config.yaml
n_kv_head: 1
d_mlp: 1344
activation: "swiglu"
rope_fraction: 1.0
bias: "none"
parallel_block: false
init_std_o: 0.0
optimizer: "laprop"
lr_mult_qkv: 0.7
beta1: 0.9
warmup_steps: 467
MLP neurons of a small language model. Each row is named by its layer, matrix (down: output weights) and neuron, and shows model dimensions 240-335. Each number is 128 + 24 x the weight over its row's rms, rounded and kept within 0 to 255. Numbers have three digits each. A neuron's up and down rows have the sign that makes its largest values positive.
After each neuron's rows, "fires before" lists the tokens most often just after its 100 highest values on Wikipedia text that the model never trained on.

L6.down488:107146112125124090047129143127161098132155087117089127113141143142102136130134094108090130164130125126154146137090127130086136081112108145105107089127098158136108152126144130146132129147132156153124129144129121140147125106115134117106137149174137108120105138133088129126100143149111108141
fires before: " |"

L6.down800:085135105129102115108105072099104142197134117135137123121097092165156110133094129141122149149134125095146181117145110100152182146134141129114144104118128101139114117130175164131137130149125111124140137153103115082124160126115104117124128178104142108157148141103134157142128113150100134138
fires before: " |", "."

L6.down374:108112114137141130133084111123153124122105125123153108121114140124100172140178148104145119154166106101120108195091142130119157148147125151115089126144138123142112055156149135110138107146161087119134138132146127125123158131155122123121104148097156145119086111128094112105089160162128142108
fires before: " |", "s", "so"

L6.down996:131117125133143104112113157110149171092140162144122164088109142093137100178149147093130142157149116070122131166179087163147157180141154055114137122099115162156125120158125141090132129119131113161146170127118121118107167122141106118111115105166125100106149149167072075132098131080132085119
fires before: ".", "ía"

L6.down958:116112170135107119144142136140102159153137135100134167145136104171170131130158149141142148134115186129078137169138118129131139117122101124144119183131112174118145124076112117115123080131108123105130131130131118112096152130085179101123167187094162132096104081139141143128068078093121091107
fires before: " of", ",", "s"

L4.down19:106096127138124117135121158133150126119116140114102066123103134109128161151129110148150118116160095177091107161118133140127146147134090138127090114095101121119119177107146125148138114113113107130149116126128159122141134159170110112119136140147092116149112097134125130163113073132168130159
fires before: "|", "-", " of"

L6.down646:164154130139105141166151116127119144120097137132128116100153112155134170106165149131161107138122149124115099158129131132140131121151145096127169106163102140107142127156130110166121101128158142110115142141130146139152128084134130109140117113122114126121145161098137141139116151048142128072
fires before: " |", ".", " of", "ming"

L4.down673:102150126116111105128101130157130150107139191170164129123098098144134148131097143138115152154114092113097150155134144128130147182105163157139075130130142113129116097129134131112099098140123106108087123175092137126197101113138114138135118082156159119123116111124161126186107130148111130118
fires before: " |"

L6.down31:145124136085104130162141142101130118127081109104121129156133152104075161169161117154159136123140105141121121096137112153149143104121118099120130134136109118148114089132095137109121110138135124100113110136117144133128121127128123152128126124079117122096162143144140140169134144122110153160
fires before: "s", "  ", "ti"

L4.down706:154091154127110109169107128111105145111101116171108120119122111189155125119150113142139162118123133116071130160157137132115103130082134089140152162128166138123154096147128115130143111104147133121140160127135153145075143155113139098104148140130133136146150125142092103107114112127139107159
fires before: "|"

L4.down921:097112133071131121130144098077144071132107102104132147153088114143134146138134102141173144130176148131115117127139146148123161121123146130141141072118136123109091142092142110114139126164116118110127175149102145157115133145136148168153126143085124135143112144081163136101132143144157143099
fires before: "|", " |", "p"

L6.down1331:099187157155124131108134142129133104135105118120117167099112105109122127132188124163117163148069158162118127142099131100097121130102133153159123127114137105114157161110101099152109144127110067129091147135118148113110137158108064084108121204140132144144127108129113109120119087128101106127
fires before: " of"

L6.down480:105099143115148158140138143180109121106103136163141130155094137152127134174143142144140155119122123102144084139149122149152089131136146129109168038147165129125142146121148157119120152108099130106083122142124125129127143150109084139161120136110133163118124118121079157143074133148073085107
fires before: " |", "  ", "–"

L4.down37:129168117141138139111123084158126145116161126162092131105199169143132116132133176107148127129200092143105159141113149104099133073114122119129135127124072097106143133145135137141153157127120111129126180117133150119105132122131114138121171116131112119114155135116159148151119116137116146098
fires before: "="

L6.down904:151136131096098147101137127107136126158111123153107151092137179157100141116131154133170155148123174130117105154144144127170168124116073104121123142124102142126164120097104117086136126117111126117123084121116155141145138101136134123088141204140134132101126130117167083130116133119116142114
fires before: "|"

L6.down349:149096135119149155136115094143143164111112135118170143126118118097123149123127129109165128141126166129115110122141081096131099077109088118126104116140133118138148112122148087133162125111092139157140090126164130121115131102134116120072111137144114137109138145127134117096139152144114158124
fires before: "\n", " Qualification", " Pts"

L4.down195:150187104160102146156112132161106133100148137110164142134122141146100160146117086105127127124114088100109136098165122112123096119103118141169134067099111133137120135143153120107044126119140134136149112134154095139163149114127120078088143098151133150072115129177149138134117181165103112123
fires before: "%", " |", " m", " (", "0"

L6.down696:085142100111085134095117124136176119096129122181126142117132118127094091110132126153161143140117132153130169128119159168148087111108088165157127121137182153153123118109116141132141101143119137130095084132113143137115138144121119143086101111124144143117137114123108149134144189143142107065
fires before: "s", " |"

L4.down1057:093143128131108073073124122158105115152146120139109116122122138144135142170127135137141154124151085119097136124094135161071137168136147126108150116176122156135091135124150127118097089124142155097085136122127124119112131106108189134119132125088119147152118168097077174140160124090124161136
fires before: "s"

L6.down173:144133138105129101137130119090163127089131146134117137184133090136099137144143132197097101099106146121117149098097181145161107186114149104148128214160156164121140074128095125148125107106112104158122121123145120157130164142112140117136124116106135114156085137140102144111061146145106105149
fires before: ")", ",", ".", " |"

L6.down914:135131156171137125116122162103121132162126145146126153089099131139111124128162135141156147183126116123117091169119166141118140122118082128124128148130134164115147165130112118124104127129135096132104107121099108097087130116076136102120155128089147144134143101087109132143054189113134141172
fires before: " the", " and"

L4.down260:130099159104128102130137119131177122087149152157133145168129122164167154109107137133101132151107127067147135151125150095157125127115125118145128151089088101130130176114111118160084138135148157122154152111159102185124135154095099139207125140117116161164108132140139130165101157124093090106
fires before: "-", " |", " m", ")", ".", "/"

L6.down204:156111152101133136154127109123108149120118105108169111125122096134171096146128116125127130109163094101134103132139107144105157163077121132114145115124137140128137118139134111141116131130115143138103138121107141134176119094124087174132136116111108137115169100150113169118153150114122165099
fires before: "s"

L4.down811:102139114173148110152147139138172132089137114133137145120076119146113154145083139109121086162144075135125114102110091088157132114118089100162086096128087071104148122114161124144089076089162143129103108105156131081155144156091145127121144130094156111154098087158150123145089135137149108106
fires before: ".", "iss"

L4.down1034:109088151137107114132123102120142151139094119095140099122165134173145145138147146108145145143124128079137137143125089139153149148137163141115137105122145137126097131135172141159082122155154134115129130150135105101089162143131088107114159116140122104118132124172114143095112139146141146102
fires before: " |", ":", ".", " 2003", "mm", ","

L4.down1263:133124072125134154122081141173118110131126134126132130142160159153145128136106103124154132134131122109118104117126109133101087142147109132132114149134138133145141108158128127124125124103126135146143130128118143129111120154097153117147151123121106147128123149110114153112120114131154127131
fires before: "="

L4.down988:150114113082140119118125122168173126103137126112173111116129128126141173138094129117110138144141105147139125128074151138114152136093101115177172131119112134109144134119097116176120106141136136109092099179172134123143161118143168120084134164141125145137122121083140110201111141121132147120
fires before: "s", "t", ".", " later"

L4.down250:163138127083072131123089138146107189163097154109110107163101158156108141114145133092145171123133116130115136152137128141165159125122118124110134108131107124130095131168112122121121108121111121151128140126093139165164107117087160110164151120139116141137114141174132092148160134136120146138
fires before: "|"

L6.down248:089127072102131152137157122114121096058110127123115142122169112095176108102066110148096116117111148123114147082186153098098088144147131098140145158092136125109173153149130127111115112092147170168073136153130119195134160135159111142139123127117147123129120158120142116110063127123104135155
fires before: ")", ":", ",", " |", "\n", " ("

L6.down1329:123117132131154111101101131149199117140148155120110149069116134141136136120104153125101144148083133148128092116082096130121085101123086104156107147119156134090136144093084151154105144093110132088166101135125132125127154123122120085097115159141154143120142108148151123153143166115150147101
fires before: " (", " \"", " the"

L4.down777:180137155098083171112146110125141121141106119115142067155073143157148134124118099137127176139131133106115120152157112154139158108131107092145120131122110118128134118145148126141116102112157113131108148126150145129139159118158153138113192104116141126113167110140105139105103097125136112107
fires before: " |", ".", "ation"

L6.down1293:137142159148113133103160139129081148121098133204139145115126109143121154076160120146127145137097160133137129152123147124079131135168128127184120115132088147139098128147096130138096075098142112158071107126156133128138112087139151130071137111145173131098122104126136144160123174131137132090
fires before: " of", " &", ",", ";", "–"

L6.down1228:132149131111125112099141157120125121165137121150096135144170116124078091093100127127145114137096151129109098141136120091095064112121117167154151140108143119105130121113092159118114156129170106106132136097149103102098104134099133140128170129083168154174106127127081118141115156115100120121
fires before: "s"

L6.down56:145101117111161116131158094128115123121114160130094135106148100134160112113128119118138113108096125107159108119091091091138080141101134121130153115169135137143133135117134101132125102120108112133174146137115124096118184115092112128111073149116088124152130193128128087155107135118133179130
fires before: "\n", " |", " Qualification", " Candidate"

L6.down229:147076183128156122138135127105122118109137171107132152123092148119142119159132123111140144127134123161161076125147128152121125103157163105119097104164163136157145110115155107158129108160136145104142120121137124144184097126133099110147117155116092122108100162129108175115158111112156122147
fires before: "  ", "."

L4.down281:096120155135109130145141075134177081149124128135123114107146120116126109155144110169092153137104105094128095167111143138122104103141105146157108121122058113097108151155169135113120169164130092122127118107101122151146148131112107149128119109125103149145123155146131167126117119150090140131
fires before: " |", "lis", " GA"

L4.down22:120105094129115110109102154147101145116118108109122099160128118138123116138114115140132139110164102118150147118090143103070150140127102129125119155141088139138189139154123159127173077138133169143096101123133130112111129106131154124141129076124108109168101129108102133144127145110135103143
fires before: "s", ","

L4.down25:102134096121121111101135131141124121072113133127126119144159102118145105151125125079133123115123133123138119135110146135130102106134142150141104144132097136125109133121115105139131150113125114139107119143140059162134114110144132120113181170094151114139152125150167117141129138118155123105
fires before: "\n", " 0", " —", " 1", " +", "  "

L4.down620:127138128146151126103113133154167132175096092136087135134105120137125160126132092131081089108161129091118109168121138121125114114113137136145172184156140134153126156177154138113109129129153136139137099170110145113135087145115086151144176113114141159147141104130135126176139100068160163151
fires before: "  ", " —", "\n", "ota"

L6.down376:106158148090126139144130129119125133090137140172151126121185097133147092142148103121083153106150108160119143116116149120139087160166118128142143132128161141098111103135115112152122148135164150143092128111123112139140084115123086117074121147135145120116100163118131131121104128139127095123
fires before: "|", "gu", "ren", "ti"

L4.down270:157106123120168150146145127123158131140119149106157082122107097118095160141168131125143138130119114152111088151107143129107106111130112124127128098135114141096149126118102112126161187104125100193124151144123152083127148090174071109124151141127145132132147153147140136157146133090125137114
fires before: "=", " =", " a", " an", " and", ","

L4.down611:145159110115094147081127104105113151100180125108134117149127108152147155108151160124097168112130111114093136133156072153161140102139172127098127068144162146132107136124105105130120126143108120129137100119151089122135096143142130139129118141125117102172159147161111078134128160119134132126
fires before: "="

L4.down979:128143119143099138080095134147154110149109196142119128117100146126061121145134096115089147171101110110139119118117141132111107138116128113136160163145127148107123132145156162120073104116154131145113107093119137108116123112102156125123148138094129125139117117109106109101094138186111138133
fires before: " |"

L6.down181:117097140108161153117108112157137099123108136137139109177110094117117151132133130132112126136132134145125165150100083138116155082159070164123084149139124103136109106103102128137155145160120128117099096175132137160140096142138109100165109127135107112110135066133121102145129174100099149101
fires before: "="

L6.down518:090119135111119123108135158113135114075123127137123135131100114110071148132077118169069141097154137131105115133125133131118123146143093109185165153125114197119132137106113117128136095131106175147112108117119104136147130110133134151141114131128124112128094137111111096150139101135113144132
fires before: ",", " to"

L4.down790:141113159106135091141100142147133117117148138175143153131129151124117145130135114131125156112162106149123130107131133130152127133109105148094089110124102112132129110149191129170133125126125116135129106118121133111118149162166137130142116157127111131129124110136145131129115102142101112116
fires before: "=", " |", "cut", " of"

L4.down1223:087095146096096101107142111141173106152147137119158093144090137107130101083122129157132185146123120123103090153109147100122126131103176151100107158138166162142117161138159112122116105152157128127172141139107105132108094145137108138155149111177134136095093137109089116121150157098101167168
fires before: "|"

L6.down1023:087138086145120152127150112104123114150123089114125126161149157143131126138111083128106144146091124099143075138094115112127133112120129133151111135164141126137096098080131123152099121098100109119086169116113115162165124149139131130102106114148114106163160114137141119153120112158167134075
fires before: "\n", "=", "\n\n"

L4.down1044:104144107141112131118158092144130159108147159144071135143138149111128102128102152140102137163087130124157183060120102144167119120126117173129172127135124113122124162139106111140088106138132123103145104168173125128084165093142120118172126152098134117118148120120087155119092126160149131150
fires before: "\n", "  ", " 0"

L6.down26:104110106120125159162092133150113153139118143115146145175126165142124120149120141150135130124094157114162126077112094120122065103098106088159170160103124120099112102124112154118128149116112135116113155189098092130137117130147110154116139089118111124106106143125126137122140112143128133136
fires before: " |", ":"

L4.down670:144073119155104121116148138146147218131137158153114101123122121120129171121167087169115158085086101108117109112133123159155117138127132117151131104170145138167144129148152080158123110130134125152114148144142116104113114158172084117126122144116129136139109122141090141150116132162149102127
fires before: "=", " the"

L4.down1158:131117093141120125155090110111179117132123103101127123147151159123125090119153119136157169170142123136098088126115140085133102160145124171128165144137134114151144153130142150116181182085116153140154165125158122124104080140138161155164104119122114130147139071116142124144123097130133151109
fires before: "\n\n", " The", " He", " In", " It"

L4.down516:129147121135152124137147128138180113115139129129100126143125153121121090099175105096085126136188088121179107133141102096138107101093116154150117157161147148105105106139123152123138119124120146147151105138160140106127133128108139097120111145140146140119132154138168110117131117149066174114
fires before: "|"

L6.down199:139153131130115133172131131109155103119096167100144125173116138120093145118136093115147100111129117091101108137090159094125147119132146122154110179119108099162122145141136094122115134109130139129120125130115164117169115172147105107117121163089147115121122134147110132134103119132104139115
fires before: " |", "8", "6", "3", "0", "."

L6.down118:195118121121142120111128155102081127093163118127115147132141145128129098085110175099129135120140152105080111137150124135112145133131098119138090143149151142098101141105126120122179145168115106116080116137185163131140139136140145139111146129125121124136138175131108174090128090122142113128
fires before: "%", " %", "  ", "iate"

L4.down885:113162135130090098114146123150185155143122128069127133110125177135105134098164114119110113150122122157152114092100130125140090158076091101118125145088148125104119116128099127140144122159130128096158095112120104127140125124115146139145106102105139134101159082118143152126097150125113109123
fires before: " \"", "ren", ".", " |", "da"

L6.down1084:133120183103145135098170109096069106136129134109131141153116143154118115157114118149136144118138151131117127075132143170105102125149132112158135121150082111126129158099122161096112112104107146122079135095153120114127148141115148144135124171115182145135089157169164148164108111152178130154
fires before: "|"

L6.down344:147091087109167152139093119148118117128091146107136108119144149139106120124088110133084112124137099132120134123147145116133144131162092132106130111154150127126133133142122140137102134152133150149120135143077110178171099101134142144135171151117133144131087144102138115134157101105146139118
fires before: " of", ",", ".", " and", " to", " from"

L4.down1101:161117121134099153163155155116138140166129112176129163123140116155147119128119113147129114177102203111128118120137134173167154149130150094163157092123096103153138092112122137143122127120105161118122118205147123100168120112150109170121151127161136104115103126118166159113105136106157148135
fires before: "  ", "\n", " of", " D", " ±"

L4.down389:122113115184151136095100109113135098140124148101121126152139116107137111100095124164107135128125107106095135160084132098136125121116093108138195130120158100142165120084128142092166135108144090144122117112147128152152097172110099135105060164094106137182106143132167101098143106103122111138
fires before: " |", " 2"

L6.down342:126106122128130097105118130112109106108133130156104101135122116129139100115137125146101153119143175106101131134153179132138111105120070125127118136161116117130156142201096146089141144152130103134139152114095137121128171140136129103115166120118145112144097159108095073112117123085125161135
fires before: "uki", " 3", "iv", "ur", "1", "2"

L4.down1206:116100121085098159127112129117101128108117151146131131145129125103152124137100152154159130131117138109139157132149102095161101108130117116156123102138106148113162119113129100139110092124149147121115144150102145136138083116158101108129127119102122101094111112136142103118113170143150181142
fires before: "|", " to", " the"

L4.down332:159118132094113113116124154140144118099140124141073118085139134146135093146105128125147121123118106186133127143123145105153154133136131115138122114138109152176103102211122152183129140161135118133139109155091158132136095126115133106157115114086127151096101169069175109150146148165132149152
fires before: "="

L6.down1216:129138143101113079150123138119154140086148157127126119131158140112134148100105134152108104114133144170115139130101147133112127115111141151140132136133063102092141140134152132108127127119110078130124116137142108174115133115137101119149088143108139145110129133134135110155107163128105135124
fires before: " |", ")", "Star", " season", ":"

L4.down50:123136137097119152131144171147070149127139130171140134150129127123116151106160103108138130153095119110113145123128098139129105153115099082124158176115131109130128124169130104152082141112133136077133144135117124096106119123102111114155113122105122145134111133135137169130137112121109149109
fires before: "|"

L6.down249:137146177141086098122146142101138122153174141137092138121122122142134117133132113076146077127139138097122083206167089147130117117112101168143116148094126159153153164153106140145113120120139084126135102132131114132147144131107154128095124183101146099144119123136111092079102140113151161140
fires before: "s", "us", "nis", "ns", "ni"

L6.down529:126121137114165122143147137149116174110132150133141134169157131143154169141092111139108119120135110076172147160103140143112174119127109130129107186174129118114119113106156138108126138136179127109098151129169127153139127140155145128102138092159093114088102104113154123127141168094171159121
fires before: "="

L6.down669:111102124093131147194131137140128089159138119131130109136128119108140129103085122133140104099114154104101088109095129144121120124131108143125100146117113162164086127142142172128113096100138128112073143139152168134141152104100098169142114130123122128127073132139130116126159110130150127118
fires before: ".", ",", "–", "3", "8"

L4.down900:104123141102147137128123172132092135121112119119086145129128137106122133146119102125121139107165141164151153146090132148118146106150116092129142076076153118136121176114156140110117155133149125112120136120130151136078142118127108116137100092137117136126152136131107136187110195138118112113
fires before: "%", " |", "us"